Weights of a small GPT-style language model, trained from scratch on English Wikipedia.
Architecture: RMSNorm before each block, no biases in attention or MLP, untied embeddings.
MLP neurons of a small language model. Each row is named by its layer, matrix (down: output weights) and neuron, and shows model dimensions 64-127. Each number is 200 + 40 x the weight over its row's rms, rounded and kept within 0 to 999. A neuron's up and down rows have the sign that makes its largest values positive.
A block is one neuron, or neurons of one layer that tend to fire together. After each block is what it responds to, as a language model described it from the Wikipedia text at the highest values.

L2.down98,181,204,180,225,243,265,238,217,168,172,199,158,243,134,191,207,279,258,224,161,246,144,155,159,193,184,215,215,185,180,224,182,177,238,205,233,226,148,185,201,164,127,240,228,189,169,222,176,196,177,206,183,161,286,219,187,172,136,202,189,267,180,148,222
L2.down241,182,210,206,113,192,170,255,253,160,280,102,138,227,269,141,207,209,222,174,226,204,231,146,170,149,190,218,166,196,229,186,161,267,228,178,231,203,109,203,122,228,153,184,203,221,188,196,215,187,181,232,229,232,242,168,184,211,203,171,187,204,230,221,213
L2.down251,174,222,179,187,204,195,145,211,219,278,159,197,172,180,165,214,191,179,187,198,249,201,254,170,238,137,213,179,134,217,135,154,206,162,169,178,154,224,183,200,234,171,215,203,180,160,215,174,217,245,212,275,170,158,263,189,205,278,217,283,216,208,154,187
L2.down389,121,244,153,216,150,174,210,163,127,219,130,221,193,176,146,142,175,185,215,268,290,236,196,175,199,228,179,212,244,203,165,175,189,187,201,266,169,126,156,222,181,208,247,171,226,159,186,159,206,272,250,200,227,245,134,218,237,148,250,115,178,218,173,170
Description: Definitional article "a". Mostly "a"/"an" right after "is"/"was" or a comma in opening definitions and appositives ("Rebouças is a municipality", "ExplorersWeb, a website"); also "born" in lifespans, "includ".

L6.down374,207,194,161,250,222,161,219,172,210,201,284,213,207,219,146,258,147,207,152,153,202,186,205,179,171,233,176,186,235,243,213,114,169,150,169,195,163,200,218,205,160,200,177,232,251,219,271,194,269,170,143,154,255,197,164,252,193,144,230,218,179,210,133,162
Description: Word-initial fragments. First sub-word piece of a longer word split into several tokens, often after was, to, or the, e.g. par(ticularly), inc(orporated), rec(overing).

L6.down32,216,263,166,179,155,177,164,209,245,214,214,226,147,192,207,213,264,207,236,219,199,181,205,177,156,225,259,170,173,235,188,183,223,191,194,209,238,147,211,277,223,139,283,173,236,165,245,182,189,242,254,245,255,207,210,259,200,235,217,206,214,236,243,242
Description: Separator after place names. Commas or dashes right after a city or proper name, where a state or country is likely next, as in Orlando, Florida or Amherst, Massachusetts.

L9.down6,160,154,169,224,201,233,217,157,231,263,249,204,190,168,176,247,173,209,143,166,218,198,127,298,147,118,200,226,199,163,191,257,185,183,182,179,203,247,87,93,204,168,175,187,266,203,226,187,242,145,211,210,194,138,283,88,223,213,206,206,178,198,131,190
L9.down313,231,154,113,124,203,289,201,208,168,216,308,233,268,158,186,167,160,220,179,169,186,175,160,174,195,176,229,168,220,228,233,192,265,228,223,173,216,171,259,101,159,218,210,263,236,161,172,173,243,281,145,200,155,197,250,201,187,221,227,186,167,172,175,202
L9.down351,191,265,169,175,148,174,226,219,244,272,203,178,194,191,194,136,237,210,139,210,184,218,202,214,229,184,187,237,240,218,199,254,198,178,210,232,276,204,179,184,182,221,174,245,266,186,238,191,156,255,224,242,268,4,220,225,147,249,156,260,243,255,190,214
L9.down399,199,137,213,207,241,235,226,155,226,183,204,265,147,258,237,176,219,215,226,135,219,231,187,188,250,216,213,204,273,189,215,208,161,165,201,217,186,158,228,226,192,263,214,221,129,156,175,228,147,231,244,147,196,181,222,230,135,138,230,202,206,262,230,250
Description: Predicate function words. Function words opening a predicate or clause mid-sentence, mainly after a subject or verb, such as not, as, was, when, after.

L9.down18,181,235,202,197,194,246,228,202,284,238,235,180,173,211,185,201,218,294,179,212,242,289,248,247,188,203,187,166,200,180,229,142,202,196,110,177,145,238,211,189,151,177,147,277,213,141,193,258,247,154,188,223,169,184,270,202,156,160,151,163,200,134,247,205
L9.down56,219,274,246,165,254,213,160,155,171,177,255,208,261,162,134,248,171,123,226,165,270,219,145,224,196,219,154,220,203,174,133,203,131,178,105,231,148,254,161,228,222,225,179,142,191,202,187,148,310,262,164,188,209,182,168,252,200,263,214,192,191,218,211,199
L9.down343,167,254,258,220,207,176,206,189,179,300,241,227,220,233,179,137,256,216,242,166,156,215,145,246,226,160,263,166,197,117,182,161,244,205,177,174,227,217,165,249,166,139,209,220,259,185,176,174,185,202,226,212,103,175,220,177,184,226,289,168,194,197,192,176
L9.down468,160,274,215,162,202,128,209,187,223,163,210,178,215,141,190,240,154,230,215,93,193,119,149,116,130,189,270,234,208,236,137,231,207,143,232,135,216,195,150,202,159,190,201,174,228,155,222,176,182,203,181,165,197,209,209,213,183,170,126,200,141,162,172,185
Description: Final piece of proper names. Word-final or mid-word pieces that complete a multi-token proper name, mostly places, as in Kentuck-y, Californ-ia, Braz-il, New Yor-k.

L9.down140,169,187,170,247,254,185,239,160,170,165,174,204,167,237,241,197,226,192,192,173,184,202,218,288,229,199,206,233,198,202,171,209,188,160,255,153,190,213,198,110,261,166,282,191,210,213,264,266,232,172,182,227,203,0,188,220,186,243,219,173,184,208,191,167
L9.down349,177,186,149,203,209,271,213,197,265,174,164,233,172,241,173,247,150,214,261,325,227,176,225,181,262,189,199,219,140,137,226,244,193,189,165,197,239,127,159,162,241,206,247,194,266,221,278,168,235,163,225,244,263,133,209,139,215,204,235,195,261,250,238,267
L9.down396,193,233,189,207,215,209,159,142,153,192,297,155,168,192,132,100,153,178,205,288,173,89,255,170,137,162,246,249,236,155,222,196,165,199,177,186,308,130,289,201,156,198,214,255,195,177,235,133,203,184,290,249,259,150,219,245,214,194,196,162,240,273,232,169
L9.down475,201,219,154,137,226,123,156,201,219,225,209,132,203,237,250,167,198,216,174,176,203,219,206,248,207,222,272,179,199,219,194,125,192,191,202,243,233,56,199,140,180,175,168,230,231,220,200,222,241,199,173,135,295,25,177,184,229,147,158,189,198,254,203,157
Description: Place/date-introducing prepositions. Prepositions like in and of, plus commas, right before a place name, year, or institution, as in premiered in Leipzig, University of Miami, County, Pennsylvania.

L6.down349,256,253,205,195,158,150,231,109,242,243,145,176,254,207,239,204,149,218,230,213,178,194,210,179,276,208,176,248,233,145,196,232,189,224,184,151,243,191,130,177,219,217,205,188,189,207,153,151,155,171,236,211,155,244,231,232,219,223,206,206,200,164,229,137
Description: Connectors after noun lists. Commas, "and", and opening parentheses right after a noun in lists or structured entries, e.g. "stories, reviews, essays, and", "Writer(s)", "7 (2)".

L6.down358,214,209,215,235,183,257,236,187,207,166,127,156,148,254,253,161,209,180,187,222,242,219,127,195,131,198,222,228,273,154,203,162,225,125,203,253,168,210,216,167,242,178,201,179,211,201,182,110,207,186,152,200,227,161,193,169,259,224,185,165,169,232,171,201
Description: Be-verb forms (auxiliary). Forms of "be" (was, is, were, are, been) after a subject, usually before a passive participle, as in "were ferried", "is called", "was appointed".

L2.down27,138,225,236,192,205,191,241,201,161,303,173,212,109,179,156,178,146,277,244,202,184,161,243,171,187,200,263,214,136,125,217,233,175,191,170,188,244,251,244,141,177,193,158,113,218,243,289,180,169,224,170,165,227,227,215,209,221,204,270,203,190,183,199,151
L2.down159,204,185,186,219,290,233,223,238,210,171,140,179,230,187,210,255,145,139,209,235,183,189,212,260,131,234,205,142,215,90,190,231,191,234,121,235,166,149,199,156,222,209,202,171,240,252,189,161,260,265,223,236,199,194,143,174,192,205,206,248,299,167,221,189
L2.down197,209,252,199,121,178,132,176,173,188,267,190,188,219,194,114,139,140,253,217,240,258,225,228,219,216,121,258,252,267,134,135,160,164,172,126,159,212,191,113,267,250,219,203,183,187,228,181,288,213,240,204,236,197,236,169,207,212,259,198,221,246,233,206,193
L2.down277,285,213,179,137,202,228,162,201,230,172,242,149,169,170,203,164,200,207,227,227,216,221,200,150,130,200,180,288,158,169,251,223,215,248,250,146,221,141,191,177,228,192,241,231,189,203,182,198,253,243,259,270,178,167,209,175,200,347,221,187,142,189,157,122
Description: Dates, headings, "bec" pieces. Fires on the word-start piece bec (because, become, becomes), on month names before a day or year (May 2015, April 1), and on blank lines after section headings.

L9.down57,231,181,197,234,165,273,188,144,181,183,229,228,145,220,173,237,189,264,148,196,155,158,236,239,120,238,196,148,227,233,225,127,200,214,241,199,102,167,173,199,232,220,242,201,180,170,218,156,248,234,112,126,223,152,184,197,252,169,185,200,294,179,185,223
L9.down83,180,179,209,195,160,174,245,232,234,174,147,223,205,256,185,182,160,213,234,143,126,207,203,158,238,157,222,157,180,190,250,234,180,167,217,259,195,167,136,229,203,278,173,189,216,234,246,148,244,125,171,207,251,208,172,149,211,188,273,132,182,187,177,230
L9.down144,157,179,213,154,161,217,256,192,227,77,230,259,206,248,215,172,202,199,227,180,145,197,171,222,184,152,161,254,199,192,168,201,248,218,217,183,221,174,148,213,209,176,178,164,225,177,237,206,168,175,159,158,203,97,266,117,251,177,250,187,175,203,179,171
L9.down422,199,240,297,252,209,158,174,239,189,181,188,206,261,211,174,190,240,189,241,257,207,211,195,230,193,217,198,238,205,188,196,219,116,251,201,175,197,99,103,77,175,156,150,200,217,149,196,239,213,147,238,228,201,168,170,231,157,233,143,278,161,268,181,141
Description: Word stems and separators. Fires on the word-initial stem spec (species, specific, specialists), on an inner a in verbs like claimed, said, causing, and on separators such as colons, semicolons, pipes and quotes in infobox lists and tables.

L9.down25,179,213,178,182,334,264,186,258,247,148,191,192,244,227,213,135,83,213,148,111,192,150,202,228,219,137,188,192,206,187,194,207,264,189,209,208,222,236,205,217,202,210,235,230,183,211,180,216,226,283,183,181,233,199,248,194,131,172,199,181,202,190,253,112
L9.down112,211,170,202,149,192,181,161,125,225,233,185,198,182,155,219,163,188,176,205,162,162,236,97,192,195,173,171,156,188,159,179,216,197,188,183,290,217,214,276,215,233,205,163,182,195,219,193,205,189,192,171,194,168,101,155,236,235,190,202,252,186,221,151,110
L9.down306,199,192,155,145,212,192,200,208,204,174,293,188,221,181,225,177,91,148,198,208,208,249,251,236,128,211,160,231,229,155,182,172,261,225,208,180,165,248,180,160,237,157,178,186,113,258,244,132,221,184,255,215,144,212,240,246,277,192,141,180,163,284,224,192
L9.down326,271,214,190,203,226,220,222,117,211,109,132,173,133,212,208,194,195,141,190,221,158,208,280,131,153,202,182,145,261,232,184,169,161,178,200,243,168,189,267,173,133,188,195,196,269,159,179,214,126,223,237,204,129,184,205,199,230,218,191,154,174,180,249,194
Description: Mid-sentence clause commas. Commas after a noun phrase that open an appositive, relative or subordinate clause in prose, as in "guard, but", "infrastructure, restrictions", "Shadika, an employee".

L9.down33,122,225,198,199,161,225,221,306,218,208,232,194,264,247,174,202,211,237,198,203,109,169,167,184,257,204,232,161,196,224,225,255,271,157,253,203,221,180,192,221,187,179,212,191,214,157,177,179,170,200,183,198,143,192,213,257,225,175,150,197,169,197,94,118
L9.down243,207,201,260,191,214,186,198,190,188,220,203,226,183,193,155,184,191,222,209,237,252,254,189,137,247,185,159,208,226,217,219,238,238,174,212,196,155,116,247,100,184,196,136,156,141,195,181,185,202,207,161,181,197,84,273,228,164,221,157,163,203,264,191,184
L9.down334,248,174,229,174,205,205,174,189,198,163,269,116,98,219,230,175,181,124,178,268,172,245,219,273,209,235,208,148,177,195,259,197,149,129,189,177,208,140,166,145,220,228,132,214,216,194,227,171,194,191,167,159,200,186,141,133,134,304,228,204,137,207,160,221
L9.down405,259,245,189,300,224,260,221,204,189,168,235,289,165,192,213,199,150,200,214,237,200,149,196,211,208,268,205,223,191,202,220,216,227,207,233,153,206,173,209,174,238,195,115,290,201,178,191,220,218,215,253,130,194,97,206,191,252,189,268,176,186,190,224,165
Description: Word-final pieces before complements. Final word pieces that finish a verb or connective which expects a following to or object, such as addi-tion (to), w-ant (to), ord-er (to), accord-ing.

L2.down14,226,180,165,168,236,177,182,192,224,173,219,233,206,168,212,122,171,195,267,149,205,223,235,131,211,200,217,119,132,230,212,197,161,161,173,208,186,157,187,157,224,164,194,150,224,194,193,119,175,227,166,189,165,146,146,161,214,202,167,164,285,203,212,180
L2.down162,246,232,235,230,179,216,224,170,251,220,205,176,233,227,183,123,181,268,177,260,235,187,233,203,186,218,254,228,258,197,145,160,186,236,211,251,166,182,216,233,212,219,276,205,169,147,195,257,197,145,210,187,195,236,248,199,186,256,117,157,182,231,111,219
L2.down345,184,249,127,201,172,238,163,210,298,211,252,115,172,222,227,218,241,274,198,217,245,202,164,207,230,151,175,203,230,187,151,186,247,179,239,202,266,232,195,154,227,176,168,278,160,221,186,211,239,198,183,207,277,203,217,180,178,181,160,249,214,190,189,239
L2.down359,171,224,288,180,255,192,204,154,265,154,226,185,232,221,203,217,186,198,143,207,175,145,185,127,194,155,142,195,150,162,146,198,203,236,183,218,238,197,214,148,240,169,178,263,155,167,211,191,262,209,237,103,197,156,220,184,175,131,145,225,279,175,170,206
Description: Modifier before participle/adjective. Fires on adverb endings like -ly and on words such as been, also, or, later that precede a participle or adjective (newly established, has been kidnapped), and on blank table cells.

L9.down44,186,120,244,180,263,222,130,154,250,265,221,195,211,186,124,252,187,153,203,213,213,211,112,204,239,168,142,183,248,213,212,159,250,233,205,183,229,202,225,168,228,162,178,237,175,215,208,197,149,188,266,222,213,110,154,190,125,161,240,194,106,204,142,253
L9.down73,215,229,182,243,220,157,197,179,213,257,195,187,240,151,214,194,255,169,193,124,228,198,248,158,173,213,292,214,244,208,212,229,233,203,183,245,199,176,210,209,137,262,236,278,142,160,173,182,232,200,171,244,278,204,207,192,168,185,212,239,197,260,115,185
L9.down366,187,241,204,109,170,186,228,211,188,178,179,161,189,167,225,149,214,203,234,180,196,154,204,212,150,143,162,217,167,220,254,264,221,258,265,138,251,177,252,180,183,166,231,229,182,176,189,175,106,208,192,246,186,126,228,159,186,210,198,204,208,180,187,122
L9.down427,214,236,181,263,267,228,211,154,205,195,184,132,244,120,146,174,263,239,163,187,165,282,224,185,183,185,198,127,219,239,229,169,162,157,194,207,201,205,203,196,189,239,240,233,161,189,155,179,93,201,229,181,191,187,197,248,163,171,189,200,241,201,228,255
Description: Indefinite article "a". The article a or A opening a noun phrase (a year, a lawyer, A 1924 article); occasionally hyphens in ISBNs, chemical names and compounds.

L2.down72,259,212,170,212,131,216,200,167,186,143,164,224,235,203,130,197,240,202,158,185,202,157,202,188,203,281,168,216,252,115,310,192,238,220,236,224,175,273,255,178,212,260,185,186,189,198,190,139,227,162,202,129,249,266,151,204,232,207,189,205,172,174,166,205
L2.down141,175,207,232,272,215,220,173,170,200,202,141,185,211,244,196,191,158,101,245,227,252,104,201,179,214,191,247,212,245,165,230,210,217,208,225,243,163,225,165,180,204,189,256,286,240,222,211,213,276,230,177,103,190,223,204,124,193,209,159,114,239,138,132,188
L2.down318,103,224,119,238,195,152,220,168,169,216,227,254,224,127,216,212,219,274,211,254,277,255,232,224,217,188,204,213,149,189,247,164,170,120,196,185,217,247,181,194,200,232,100,224,242,280,184,200,94,210,193,190,135,205,275,164,188,199,152,254,222,206,198,211
L2.down487,209,159,205,243,216,172,216,173,237,159,303,229,214,244,166,170,270,178,162,182,243,203,250,128,195,250,225,229,160,187,255,193,217,147,133,195,200,231,179,218,181,257,200,176,188,174,170,195,214,225,165,210,209,140,263,196,242,220,276,211,170,232,183,142
Description: Word-initial fragments. Opening pieces of multi-token words, mostly prefixes such as spec (species, spectra), con, ex and dis, plus call (called, calls).

L2.down201,216,244,303,167,187,233,197,178,208,255,224,166,179,232,220,160,191,175,219,211,186,162,199,164,182,200,189,205,207,246,226,177,212,193,233,169,221,220,281,149,95,133,195,172,260,208,243,217,162,234,297,193,171,255,212,215,194,156,226,226,212,241,181,212
L2.down375,259,235,218,221,170,224,216,202,160,175,200,136,167,269,242,154,201,196,268,237,192,206,227,89,184,175,200,174,180,138,182,123,207,258,138,152,185,144,160,187,232,210,218,277,232,183,160,242,223,214,216,202,156,116,119,124,216,202,226,116,222,230,141,221
L2.down440,182,207,188,178,203,196,196,255,150,203,214,290,183,226,183,216,186,242,192,261,141,150,270,226,211,246,202,163,200,174,185,198,105,225,208,203,201,224,202,189,198,195,151,210,175,204,170,283,235,237,197,245,190,237,155,189,229,234,241,171,123,245,189,174
L2.down454,297,183,197,163,233,299,158,232,232,218,172,184,194,261,222,124,167,181,247,231,180,202,156,273,263,221,246,260,172,214,212,168,246,164,196,191,169,150,165,169,171,187,142,218,276,167,157,222,227,205,180,157,216,201,203,180,178,147,215,187,230,241,160,254
Description: Acronym-final letters. Final capital letters that complete acronyms or short codes, often in tables before a pipe, e.g. UKIP, FDA, EP, °F, List A.

L2.down293,271,211,200,210,202,218,200,227,170,204,183,237,212,221,178,186,237,201,111,287,260,249,214,91,276,117,246,164,180,189,202,186,218,115,217,143,266,150,259,165,166,138,162,218,213,174,180,194,217,174,291,215,216,153,189,171,196,154,176,213,192,278,176,182
L2.down314,215,225,174,169,246,187,120,180,159,162,171,181,196,209,210,212,212,279,186,272,244,177,201,185,190,165,199,201,226,155,201,220,122,260,233,155,165,133,243,218,208,179,206,193,255,184,214,155,270,183,257,200,257,149,187,189,218,127,266,254,245,265,226,180
L2.down371,160,175,228,112,192,221,189,194,240,165,191,190,170,230,183,177,165,122,235,200,299,188,215,172,183,156,204,224,217,270,235,231,243,173,176,192,202,231,247,186,191,228,232,265,246,192,213,171,228,216,234,138,234,171,222,226,257,197,175,233,245,143,164,137
L2.down431,261,213,194,176,190,228,167,206,238,181,208,225,254,224,231,158,254,93,185,245,219,236,257,169,175,183,176,181,285,153,148,187,217,276,158,196,188,195,240,223,224,169,231,149,216,165,201,233,188,202,193,179,197,186,219,111,134,219,170,226,172,216,160,209
Description: Wiki section heading markers. Opening ==, ===, or ==== section-heading marks at the start of a line after a blank line, with weaker hits on time prepositions like during, until, under.

L9.down114,180,135,224,183,178,216,259,180,197,186,182,225,133,224,294,207,196,197,192,205,218,182,287,223,206,204,222,291,197,209,177,200,224,261,148,224,180,128,157,109,194,215,185,192,240,152,169,176,232,205,166,240,192,153,149,150,158,134,250,187,142,210,178,123
L9.down139,241,254,226,235,207,208,175,274,213,178,159,196,174,192,195,172,138,217,188,215,213,115,200,143,242,184,181,195,219,274,183,234,137,173,195,208,182,99,192,279,224,183,224,214,215,195,249,169,202,174,240,248,254,229,190,249,188,258,190,200,237,202,219,221
L9.down192,212,197,142,185,204,138,207,157,162,172,209,220,153,221,205,133,118,179,265,185,116,147,169,201,148,134,207,291,239,204,254,190,120,138,262,318,239,159,217,190,182,222,214,227,121,200,218,208,168,243,221,213,211,191,136,116,243,131,197,200,186,227,224,267
L9.down409,230,124,163,183,172,146,177,116,211,169,229,165,233,187,165,191,231,215,193,216,208,93,124,182,224,229,180,175,235,185,219,101,189,151,198,215,170,219,233,242,181,249,166,215,254,216,206,164,199,241,185,158,191,168,201,150,172,274,215,236,202,185,197,164
Description: Occupation descriptor continuation. Tokens in the middle of a person's descriptor in bio lists, mostly "and" joining occupations or nationality endings ("actress and singer", "Egyptian prosecutor"), sometimes other mid-phrase connectors.

L9.down215,203,194,157,181,187,219,146,192,193,257,209,187,285,177,283,221,217,190,179,160,266,151,215,122,198,264,214,238,245,203,225,208,203,195,257,193,261,166,166,149,182,172,211,216,168,196,196,208,169,167,160,170,242,171,227,158,169,185,155,250,157,212,217,204
L9.down268,205,206,193,190,227,213,145,171,130,176,218,148,252,167,211,235,171,249,135,191,173,255,220,167,263,257,245,155,198,170,188,179,146,150,195,251,150,209,244,183,228,144,232,226,215,200,178,179,180,151,235,199,208,141,183,180,195,157,198,226,220,234,159,148
L9.down280,216,177,219,119,252,216,209,204,169,198,111,215,168,171,192,294,135,135,200,249,135,225,180,131,161,245,252,167,242,176,164,99,159,194,197,252,227,237,207,166,244,174,240,256,218,198,244,129,147,271,145,205,176,203,251,130,180,153,190,209,171,184,191,259
L9.down352,144,170,310,270,263,194,149,210,232,165,148,166,264,242,135,196,225,158,140,264,182,224,208,223,223,193,219,250,292,201,188,128,256,194,257,181,151,170,218,183,176,233,213,152,167,194,227,224,156,153,179,183,222,161,185,178,249,202,197,207,149,143,155,171
Description: Title-noun word endings. Final pieces of split nouns heading a title or role phrase, mostly before "of", e.g. Mast-er of Arts, Commission-er of, silv-er medalist.

L9.down108,213,232,187,163,175,228,197,199,213,187,313,231,216,236,184,202,230,287,184,192,157,176,169,248,188,232,182,172,254,189,244,225,209,230,223,213,226,190,181,149,208,209,250,217,204,213,142,187,234,150,131,324,188,174,286,237,206,246,260,173,141,142,249,170
L9.down182,208,165,203,170,132,151,236,223,146,220,266,230,170,228,168,146,189,186,181,168,147,168,222,155,297,196,170,182,207,189,183,196,178,238,206,232,204,226,232,214,164,251,224,156,189,170,278,216,189,243,170,157,197,169,227,172,206,151,232,169,295,193,192,204
L9.down321,255,207,190,162,183,217,221,133,263,150,112,140,162,160,100,267,243,204,209,192,108,160,173,126,229,175,200,215,186,192,256,188,181,197,187,227,193,217,214,220,273,149,203,200,227,195,164,271,192,205,195,250,264,240,198,268,133,196,233,174,241,169,170,218
L9.down350,159,137,192,196,258,216,227,213,263,176,164,133,246,185,132,220,174,192,199,184,190,236,244,242,233,143,163,253,210,168,193,146,155,231,215,267,161,212,195,148,179,191,184,212,181,209,168,175,189,192,233,210,267,235,143,239,197,135,173,214,204,183,288,139
Description: Opening fragments of split verbs. Word-start or inner fragments of words split into several tokens, mostly past participles after was/is/were, such as dec(lared), nam(ed), sit(uated).

L6.down399,192,236,195,151,187,217,191,211,285,202,197,184,200,178,163,134,197,263,208,231,276,141,265,239,263,184,247,199,274,141,238,241,241,230,228,300,210,220,164,231,202,218,241,224,186,184,243,210,198,189,261,166,281,144,299,232,229,269,162,211,197,236,194,196
Description: Sentence-initial time prepositions. Prepositions opening a sentence or clause that introduce a time phrase, mostly in biographies and histories, e.g. During, In (2009), By (1877).

L2.down169,187,208,202,216,201,192,245,195,176,253,236,108,207,284,167,139,198,195,158,246,258,220,230,188,229,195,231,259,196,190,242,225,199,191,214,203,202,224,206,229,142,240,189,188,226,255,177,205,179,228,183,284,236,230,210,303,161,198,144,233,148,168,190,194
L2.down250,215,283,171,180,230,198,127,158,154,184,259,190,186,215,154,140,198,178,196,244,198,179,218,191,218,223,209,171,167,176,155,218,221,252,169,238,253,173,238,119,194,148,202,181,198,134,227,239,252,166,265,219,286,229,208,143,194,186,202,234,256,217,137,215
L2.down273,145,249,235,206,238,205,185,190,250,206,196,220,227,255,141,89,152,149,183,193,175,191,195,251,148,198,164,190,236,206,150,195,223,210,172,241,197,199,205,218,247,184,199,189,193,199,235,203,169,205,252,237,213,105,200,144,252,251,194,174,200,253,161,158
L2.down278,161,216,245,144,220,215,172,166,224,222,223,260,227,238,177,266,277,156,176,202,189,232,230,220,175,246,216,199,204,226,179,200,196,161,164,228,105,188,141,127,202,207,74,206,249,162,186,167,150,184,107,176,222,192,190,250,201,196,202,234,183,265,171,272
Description: Section heading closers. Closing == or === marks ending wiki section headings, as in == Career ==, == History ==, === Roster ===, plus weaker hits on closing parentheses and semicolons in lists.

L6.down200,194,173,179,176,171,134,251,222,201,147,164,207,214,191,210,142,252,237,227,165,273,225,157,218,224,237,214,162,178,209,153,201,221,167,228,271,228,126,187,219,114,248,171,142,124,166,121,199,194,154,259,178,182,200,187,206,135,154,169,214,221,243,167,208
Description: Person-role noun endings. Final word pieces of nouns for a person's role or relation (journalist, poet, explorer, player, friend), usually just before a name; also some clause-ending commas.

L6.down434,182,176,197,130,165,203,198,155,223,151,197,232,277,158,247,207,209,207,135,218,203,203,163,166,219,122,242,249,167,184,261,200,209,184,203,255,135,261,196,197,220,169,165,159,245,203,215,198,220,249,133,236,205,245,191,190,217,173,221,156,225,213,112,143
Description: Split verb endings. Final piece of a verb split into subword tokens, usually just before its object or a preposition, e.g. h-id, sh-ot, reinst-ate.

L2.down249,182,169,202,226,180,217,218,203,116,175,181,205,189,194,184,229,218,217,192,183,186,174,158,220,261,137,200,167,214,125,210,181,191,160,101,264,281,151,217,270,168,111,195,256,191,222,187,153,234,156,210,193,180,250,240,195,234,204,240,234,173,221,104,201
L2.down267,165,156,187,158,213,212,239,197,146,162,238,224,182,201,212,208,177,226,235,257,131,206,162,205,263,236,206,203,207,179,170,157,214,164,178,184,209,163,183,213,234,212,216,252,198,223,219,233,127,147,207,229,195,194,168,176,228,227,230,202,199,190,263,209
L2.down486,173,258,140,158,182,241,219,232,227,134,212,151,236,237,200,234,198,200,251,171,211,243,130,255,191,147,267,226,168,249,234,178,246,180,112,239,284,255,193,203,255,149,138,232,204,242,289,258,196,161,222,241,275,237,208,201,252,249,211,181,169,270,155,222
L2.down498,226,154,187,170,167,238,218,213,208,226,243,214,257,153,200,168,187,177,188,197,215,190,250,226,318,189,212,171,151,263,238,185,258,209,154,250,218,208,212,246,185,178,176,277,211,288,166,237,244,156,202,197,201,189,201,172,147,198,189,153,203,248,215,234
Description: Start of split words. First fragment of a word split into pieces, mostly capitalized name parts in lists and tables, such as Yor(k), Mus(eum), Dol(phins).

L2.down95,196,159,124,218,219,261,150,243,223,218,172,133,226,218,243,206,161,215,156,284,220,167,194,256,240,260,146,108,226,192,250,261,222,191,193,153,197,249,230,170,218,184,223,223,146,236,243,217,259,167,209,217,225,82,195,161,210,169,215,216,207,205,184,188
L2.down269,238,260,195,176,190,267,169,188,148,183,200,162,175,258,152,160,189,160,217,198,211,233,220,168,167,205,253,255,218,241,221,208,173,282,313,250,186,226,190,139,160,196,186,238,271,232,244,152,232,189,160,211,208,151,167,142,200,203,236,260,223,240,198,185
L2.down400,114,242,185,140,250,186,169,183,193,221,208,202,252,245,195,170,179,298,175,240,252,208,189,221,203,260,126,191,116,256,109,120,246,202,205,172,215,249,168,273,239,132,213,173,267,176,220,198,229,174,244,247,189,146,219,206,222,155,224,143,213,282,219,175
L2.down459,211,258,104,185,231,270,174,150,343,200,245,215,146,281,197,225,200,205,180,140,178,148,124,174,204,210,219,157,203,179,123,213,131,130,175,181,178,193,211,98,240,212,179,222,227,185,227,208,151,176,201,160,211,154,189,194,178,217,242,150,215,308,170,184
Description: Section and sentence openers. Tokens that start a new block, such as "=", "==" or "===" heading markers after a blank line, and "The" or "This" opening a sentence after a period.

L2.down171,209,218,225,187,129,247,221,195,301,214,228,226,161,271,101,212,239,259,186,211,289,114,240,196,158,221,197,206,196,224,146,174,207,216,237,231,267,188,177,107,233,210,210,215,215,202,162,205,184,190,295,268,289,181,231,132,192,170,252,184,193,177,222,223
L2.down184,217,257,238,201,200,275,168,111,211,140,163,213,186,169,250,145,140,236,139,229,270,180,185,202,252,170,188,298,263,136,179,266,224,221,200,207,257,220,204,160,228,174,227,268,211,194,216,160,151,244,215,184,213,181,205,188,254,245,148,217,214,184,202,180
L2.down205,189,168,201,127,187,168,153,233,205,224,208,145,148,213,263,151,184,224,249,227,165,143,147,232,250,172,141,206,213,149,209,181,209,212,226,207,233,116,179,173,180,193,133,237,208,253,137,243,226,229,157,257,192,184,221,205,179,235,257,221,145,215,117,215
L2.down425,261,194,195,209,251,244,177,104,238,200,229,276,240,168,167,183,272,198,187,182,200,185,287,158,264,234,233,197,222,147,164,137,145,180,218,214,254,205,224,202,174,186,221,219,249,124,239,155,225,195,237,243,187,130,212,192,232,170,198,197,242,237,201,122
Description: Finite auxiliary after subject. Finite auxiliaries and be/have verbs (had, was, were, has) right after a subject, especially relative who/which: "who had married", "which had been".

L6.down478,212,146,162,203,134,223,259,209,184,234,156,208,171,168,209,179,183,205,225,256,216,126,169,184,182,155,251,167,193,202,212,151,275,166,210,178,233,172,212,138,202,253,240,250,166,188,156,236,208,213,247,124,254,264,54,156,193,191,205,189,189,215,147,209
Description: Article a, mid-word name pieces. Mostly the article a (or as) mid-sentence before a noun, as in As a result and became a free agent; also inner pieces of names in tables, such as Gon-z-alez and Sal-v-ador.

L6.down472,251,187,170,215,246,102,260,164,225,152,199,201,162,205,215,197,253,211,223,170,211,190,187,198,170,255,273,205,200,183,209,180,206,210,171,224,205,259,206,161,200,202,237,155,220,233,187,273,202,262,137,168,232,252,151,197,194,192,158,150,236,216,221,202
Description: Final piece of multi-token names. Word-final pieces completing split proper names, mostly places, such as Pakist-an, Is-rael, Staten Is-land, Tunis-ia, Philadelph-ia.

L6.down479,176,232,255,246,152,231,151,219,196,218,215,202,195,262,175,231,209,223,197,240,268,247,178,191,216,153,236,193,223,101,238,134,158,204,216,267,228,193,187,272,170,190,223,240,223,145,210,164,306,243,237,309,212,130,221,190,170,233,268,247,169,201,214,217
Description: List separators, pro- prefix. Commas and "and" right after one item in a list, such as baseball, / CNN and / drums,; also word-initial "pro" as in property, programs, provisions.